config.yaml
n_layer: 10
d_model: 768
n_head: 24
n_kv_head: 24
head_dim: 32
d_mlp: 4608
vocab_size: 31871
activation: "tanh_gelu"
norm: "layernorm"
norm_place: "pre"
norm_eps: 1e-06
positions: "learned"
qk_norm: false
attn_scale: 0.177
bias: "all"
tie_embeddings: false
parallel_block: true
init: "uniform"
init_std_qkv: 0.0191
init_std_o: 0.0191
init_std_up: 0.0191
init_std_down: 0.0
optimizer: "muon_variant"
lr: 0.00874
lr_mult_down: 1.5
beta1: 0.95
lr_head: 0.00356
grad_clip: 2.0
warmup_steps: 200
schedule: "wsd"
decay_fraction: 0.878
decay_shape: "linear"
final_lr_fraction: 0.05
batch_tokens: 131072
seq_len: 512
doc_mask: true
train_tokens: 950800000
steps: 7255
dataset: "wikipedia_en"
MLP neurons of a small language model. Each row is named by its layer, matrix (up: input weights) and neuron, and shows model dimensions 400-495. Each number is 128 + 24 x the weight over its row's rms, rounded and kept within 0 to 255. Numbers have three digits each.
A block is one neuron, or neurons of one layer that tend to fire together. After each block is what it responds to, as a language model described it from the Wikipedia text at the highest values.

L6.up2133:140160193145132127098104132165130154129151149136146135151144132125111109128130097141120104118165124124115106126136130104089147108099139116089157153127153142134144103107103133154120203099126147123109134135142149146154117144118088098131092180138114132113112107139119139128134183139101141152
Verbs and participles right after a noun phrase, often a long subject or modifier, usually followed by a preposition, as in referred, failed at, engaged in.

L3.up571:099136102087147144156138096127097128148130173114121140152124132139092158117111135101121117144134152102131153157131134128111142122136116089134085129152144145116165142156150115128108104144083144164121126143093136123114142136121124111203087105126114119204149116105137111109127116125083139172
L3.up2419:151147112163144153105133143141143111131103100130124095225119135104141153126147165089147162113168149135130142138119104152125165131184142152107192118085103158143122154137120109139053155146128151139097118125092115114132116125106111150153147121067153130168140146181141075133116107147090168149
L3.up3406:104102152126145170097103135113120084132136132099138133102092110149118159120171148151129129116126106140116108154116106140105075123082109150126078128085150101131116144130134164145158108150144078172146128150111117134133120122121130112108144163142125166109118117122088086149155129116141104120
L3.up3748:137132159143142153127115113086117111151179122111091155150124127141091128135132109163199116138139145144107112117145126106120140143159158116091149150095163126111116163132129117147144138113118112102072115168147142061181138116135129135099141127166138129102123118171140137141083142129159125123
Second part of a multi-word name or phrase, mostly surnames after given names in sports results tables (Shyla, Isayev), also 20th Century, 1980s.

L3.up1070:128165149127118125125143147118129131156123112107124100072121108165124141107116160147138162122176117131087090083132092118136092185121151137139127127140121132099141136127145099105160121142094094126124148137124140129154145107114104136161126139124137110143109151119075110148122152113125086144
L3.up1673:110138122134140135130101147121185127175064138121142133099121110101164124097120115096102115187149115131119070099129157114143106168114112116140115165122124117141118121107153138160115119151107115114152126134114157144169071107109159102179082129105098137148185110113115134161153124175104152125
L3.up3456:106147155112140128139142120146112105119125127164168130108091136103064063133125141141116103151131156135116151094079150119112096121158143151162108119102087143093077123121166126102154126173152112153098112112113155132100130084097123102126133129138140093135133134128149129098122145179146108099
L3.up4127:099123108138119181147132113121176143099081146143111153104108123159138105148136136137131103147118144166126136152133123148121093115102147094137130169144172148097112127097125132101126131184151098118146103096130112108150130105156125124116150154104109117138124104133081146134109138080114145141
First sub-word piece of an unfamiliar multi-piece word, often foreign personal or place names and technical terms, e.g. Var(una), Tit(ia), pap(illary).

L3.up796:139124119168108152120116122133106108161151111105082167133109096150133127100163167135096147171123093078120134112167112109096108142156146125115129154121133162142118152120128133121115147116128146113147098115141140117165155151124132118088156185135164152164138093128147081163191129127130127121
L3.up1257:143140156122115134133122148115131123141139171119097153096097144073093144129115131124129205132153191139120127097141158174124105110124117121124123111117158067129111128152129133150110099109115136130101152111112116149105138130153112155132135158148158144101165154122081132100135076140117147108
L3.up3226:130135110088140117116105101133135139115155163179186126135109134094136178110129099140109134151147151122116111130152132136117128195097125107113126151153084156086126162116135130140133124139136130107120106151174113124175125156097120134163135108140050151134156174149136140112104121083105162116
L3.up4294:140134141105097158116123097182128091109093102147108119153105112162123184143185117123108156130096100117120106152171127095154134127129143151161120113125138150115114122150184112163072141136135084119193114097136163143089139152111118125155152156171142125109132156086141103181094091113143129093
The main verb or head noun right after a sentence's opening subject or "to", often in Wikipedia list, election and sports intros, e.g. represents, table, entered, that.

L2.up706:095119129118130100107121153153070179130164145144111085118126134130098101155153126088151109122126102147082080129119152095131172111094121149161163159134135124115112110154150123080094162109154111106178137127145138134107182132168072128110163128134093128114122141127131136182167098158150114108
L2.up1875:093123149116115113117158097158100111132109139120098089118131092116132108078149132152154093115131050113112137114117101146175099118153159142156115120132132122124127108138125118124116153131089089170108124133105104161116105123111120117174141135108148115077100167121139114158203104130136132144
L2.up2391:148134129139144164150162105097120144153168121136138141137161137137074152144145130106121161130112161090122100172115078119134152079144110148140137096106092143126102162158117144153177163130135116109135116144164138137090081146133162121080102134110133140119101078104126119146117164083165109127
L2.up3106:138086133069103144125098133157140152145125131117120162139131107102116158143148110096130122109142109136104121129120133140121186166189137097094129117135102078131148117114126128121133152098055153125162141149134079150165129103106133117117163125175128137125146119141127124151100139155156141135
Tokens inside Wikipedia tables, infoboxes and numbered lists, chiefly the period after a number or No (No., 5., Vol.), plus header words such as charts, Peak, Total, million.

L6.up265:118137130151097134115122129088140154156105107131117140088120146101126152089135156123090135133115120096102117108144172172161094113155169162109129146129128096133118146105112137130112116141129123144149121151103148112131164096101130134121143113111100106102109189132148102141121112117168102108
Opening word pieces of personal or foreign names in tables and lists, like Man in Manish or Manafov, K., Ch in Chardy, plus scattered mid-word pieces.

L2.up641:120126172095113128157086122131168119171127121131153067149147113084106148127140115111164148099137128130153114109149111121152117159114104164113118140145152137123126135118105130127134105176104131107126165134121150121152113119102132137106102117142161118103173131126155136115093123143139115102
L2.up882:184140146095122112102124165118141113127114144117100094178121103113125176131121135119164137146132162144172121165150136139133099171134104143135153147136162113120132133152142095140141127154155118135096090135120097119120145113103127142102126124140165115148164107151079144150120104132123100110
L2.up2409:154104146089142149175157135157155100126187116130101143137134123157123119137164137141162165159105099163170148124093124087094159103121103156141096109098202106111151118162129118183139168136133150128103171119133128092108165105117121133131109108106109114150187177102129143127153171157149121125
L2.up4085:136135135115141135164132145164125079118107127141149142126128097077100128107132065113128164119112119121097150141112163099108080123122094136167131137134120107119135116141131123107139113141114117174144113143108116159085153158119076083167122150143128143110153091146151158135136141120127148148
Mid-sentence words and word pieces in WWE storyline recaps, like stood, PP(V), inter(rupt), trading, plus scattered unrelated words in other articles.

L2.up800:114133191093116143137135117106120118129093117075089121124143170115079098182120154118126115112122154142155104123134134094140142108114144123134083134129108151141145168129130124124112106167128147147149118117103108103143148125115165156139124155110129131134111098133120154128129108096142157153
L2.up933:129079112152099126130080112110178142130133178157116095179100147107118167112105099126156164130142122100180127146129104091122154125128100119103114123123118120149142136151113084177108148138114094126074152133100129108066131134128139142126127121140162155119119134140152102109143125111169113142
L2.up941:134189155078178185123156131143125122145120098107118096127146102106100125161096145106156173124113137118145130130152128107097108111160142097152137112157123152160193092111143098121150087146153100144134178075144090147119167115114120151134097134161116100149125143139102128122172152168157106130
L2.up2198:148102113128151117097094092180152097133135130124095110136166118135121121151137146145106121150129091145145137116163086139125095103145131131123082162150137131131107103087150158154138159123121138121127103099161159139107135135125122141116167160099128124105124107120145098138175127179131100142
Opening or middle word pieces of personal names and titles, often "Man", in tables, lists and credits, e.g. Man(ish), Man(afov), Ver(kade).

L3.up1447:109174154129131173104145108112124141094156139155155173096113145168132160088173113139135137143130128113127107141112156144144116108139136104156155136110104148119118119103122161131137093103139116133117136114103118113136073109139144145088118109135169127129130162103139095105109131132130098149
L3.up2192:149157188117108143153103089144128128150107101133164141096151104167153137128114119106122136131110156187097160115119145127089099123124138138159166130143119088142130156085148153143096158153116098125137129147137159091126107129144136165121108130168150108116081117136122075128143091151110132144
L3.up4056:098153143122150136116154098131123130087131120141127124098154150156150145086183111133143121149178173165152155147153140092126085130158159110133142148092103134133163113119142097138148094121126113081116138095069129134140119155125164185124143112164087073125108128151121114126123165139127132108
L3.up4483:104173137171122092107119106151165138102125064124129099144123139122145133130169116095099088134123104145161131156130125149109118131107116109149112131146148130109176147125096145161089127145126169120191164149136141093159132130116136151123161100124172088165152138139117108147184093131174131091
Names of cities and towns, or their final word piece, after in, the, of or a table bar, such as Chicago, Los Angeles, Berlin.

L3.up285:127121139159141111118137172094107117145144130170146085110111122125117112133111115117103122112146143137139128152140105111089100093124135157099166155132134126154086135123131115136137126100118109143174128138138093147146123138144172145110137166098114136150144106121112117113077111145136132126
L3.up529:141119145109126162180107139151148101207128134119091129135134141112114190103132128128081163110155150132124132111111116097113154144124141099094137098137149145166123083083100087115132088113135183151128157172080128115173139146143166104119124138153124127063167106115089103077117165143120143158
L3.up1860:124118114151184132128114109122165127127118119108140145133157120180104128144127159133128127164129164141105174156097164090104179127128128120098125105118152106089138105103114134150143173151136166146159120139096128136123124119117131086123108147145129122095163104132131053112103147104119173121
L3.up3145:163107122076111160129096117109144111093124153134160094126110152103121100109139120151076141124117136130144139102128147136124126079127115133117142137181101145107143157135084130145160194102175148138131139144139098125138127134136110048147098114125135145124131101127135174128092168144125150170
Main verbs right after a subject or after "to" in biographical and plot narration, especially learn, find, found, won, started.

L2.up2058:136138136139140125133077114122136087177122137117137135126141121092134073148132140144146111107146157134145121133095145098098151114099118090163113112143190133111098101128129107140165119155157098116169162110150135135166118125119148095136112099132130128134168159172147153139141148109116118128
L2.up2998:111094120143160103100124173119150131126081154104128142175134148133119131148118170137125132116142096140088125156118141136095121111163163156085137134150191150168090095101120138135103124143106129128155147134151106161172090120126141129142112076118082131165105102168122120152115110142117127149
L2.up3013:156128100159162141157126165092152116168123146147124116152128093121109159179123136163159079119169080130134133101132114118152113132174128143147105145119120170185137094099124106132114102139106104120129136125140128108125072085178101149106138136148104092147156113172133116114148132126134144127
L2.up4418:104069105130095130135111108122131139155155157091126080150145091137103115127083144135061127116122103181123110124126133117109156107146089104119104108151150131113123116088145145185135127102105155146119136167119132105120134138089106129137132154114126137086145123132133129098137123163169150145
First word pieces of foreign or rare proper names in tables and lists (Tam-ás, Tad-ayoni, Shel-thorpe), and sentence-opening pronouns It, she, them.

L2.up808:144157142114164162113147111089149129141121137192153125159085088122144144113138129140127194160112127152153104153090136121101151123094140122128113131118130152102135085114150142163103125131126114136129124134099144131121116134133106200161151157156127140096113133134133119099127158186069122135
L2.up1768:167123133144127125109088089095138096145130095144146128142149139143177150133170090115086169105121102187144148154121103126141115117136129104165117158108099144103119120140152147143074132164107114108142131135089125137146162057135106114160142093120099135131124122075147098079160152125146153087
L2.up4102:099103164129168110078158117136132147172099091138130167147125136097115154095171086115122147151156096151141146146117118105087118097128123103147152169139132106167132150151173144177137128145132144088136138175158189162110123097115136176148143171147108137111134137098096095081171167085093127143
L2.up4422:079172165133114126128147156131152151101127112166110117131164143136133121120143098102108150166132148126096094150147125138114128150151133124116158138138106131118115117126140121191129087151131130106099121141139128119108129076135108126148158105170125129129142104144107112168176146105089163161
Main verb right after a subject noun phrase, mostly event verbs in articles on elections, awards and meetings (took, presented, occurred, held); also head nouns such as votes, appearances, departments.

L2.up984:136153136076103144094087132137120116112111148180174162122149119116142128116136084092168121111107178139142091120096115118131098129110068110115117123104130143112091114133113123118195132158117121132098133138140082106102155134143170106132076145172153117143165093089133123139159157095155137106
L2.up1131:117167120119164118139100165138119129118112157133155150113116130111133114119119111088149127133112158151114102170139106095146128158138126078170168106108139163135148159137140104099180106122069101130174158121115131086133110180130125200127181122134113083092146138144107112112136136073187121129
L2.up1163:097147149105114105107117106135157132099149140125164154114096124135161139131103131123139129128141156154108149139157147071164129134064171127134191133143147139128132157121115129154162114201127111196151124093129098153164073159125140146159177114130149068142118139134107119179120157093130117140
L2.up1955:128132129153142136107086156144131133108095125159129105142125142112090140124115141133148110122139249109092112158118166119133119111127093106139084115136132170113127122096117110077141103133119076161159112127146108115112115092154117098101097128105179109154110119138131144161141124105116125121
Pieces of personal and place names, mostly East Asian romanized names in sports tables and lists, e.g. Xia(odong), Kum-yong, Sung-hyeon, Sichuan, Galway.

L3.up1405:186123130129117105145137122136116102140124119114125152158102139086082114119181122170177086105117167102131082107099122104108130122104129157158136090137106138127094111148145132148132177156123143106088133097090128133117166116128113096144117074121112148131159098110128147174108115084117136147
L3.up2275:151118143116127097165099105122167109171114176144144135114112111123127170133139151124150135092144100145182112101158121110122119128141075121095079095129138134161167149127144128145122166161051100126142109138088101140113073156101141125090132155157126171117158172138133129121140100153109134125
L3.up2720:105112147094136138137084104158144119151116182116137138128152164117141110117139145167161162147118148138128150136134159172100155129151119128117105123153144151165126171123157158132097159113108121156126100127112156089163112136178125100079114129121131150130133159119160171123159068094157172168
L3.up2887:126154152147143044123142121129114140130116142142163092155115098095156169094100129121172170114135116127120118163123144127110128159138098138119070084140177102127134190134129132137133168183123084155073137111104117138133106161148118100129108113083116077121118104128082120200157116136102169149
Pipe separators in Wikipedia tables, especially the first cell of a row, like election results' | Republican hold and ranked lists' 8 |.

L6.up4387:141140119108156089170139177084147123136075099090153091146119083103146173100135107120175139158122143142096150121145102109135104169148130139100166109150078093123120114102103133114146088138164113130161122115068080116143141147099153105154145119134136107164132114103120128123102118132146105147
Mid-word pieces of transliterated non-English personal names, often in tables or pinyin, such as Fay(ziev), T(ari)q, Hsu Yu(-)hsiou.

L6.up3347:106087118145131099154120105085115082131102118148112143119091144147142112133122091121118169123125089110093076125097156142138100118110084105144154131067057160179159138135130160142125105132114132112095168094184150096121067112132124113138117098093138119153139114110184139146117113180101080149
First token of a personal name, usually the surname after a given name, in lists, tables and prose, e.g. Mack, Mac(Williams), Lamp(recht).

L6.up2107:087206076121147147102152072133111085157140122106134092172092133141153171119157130156098136135160155136167106116111149130133140126167123147124137102154122146135176151132144134169103110157106111169108131131172140124165101164150142111127131105116133116143106113134139141172123062128123121114
Tokens in music discographies and chart contexts, especially peak-chart-position table headers (pipes, country codes like CAN), chart names (Pop, R&B, Chart), and ranking words (place, list, rankings).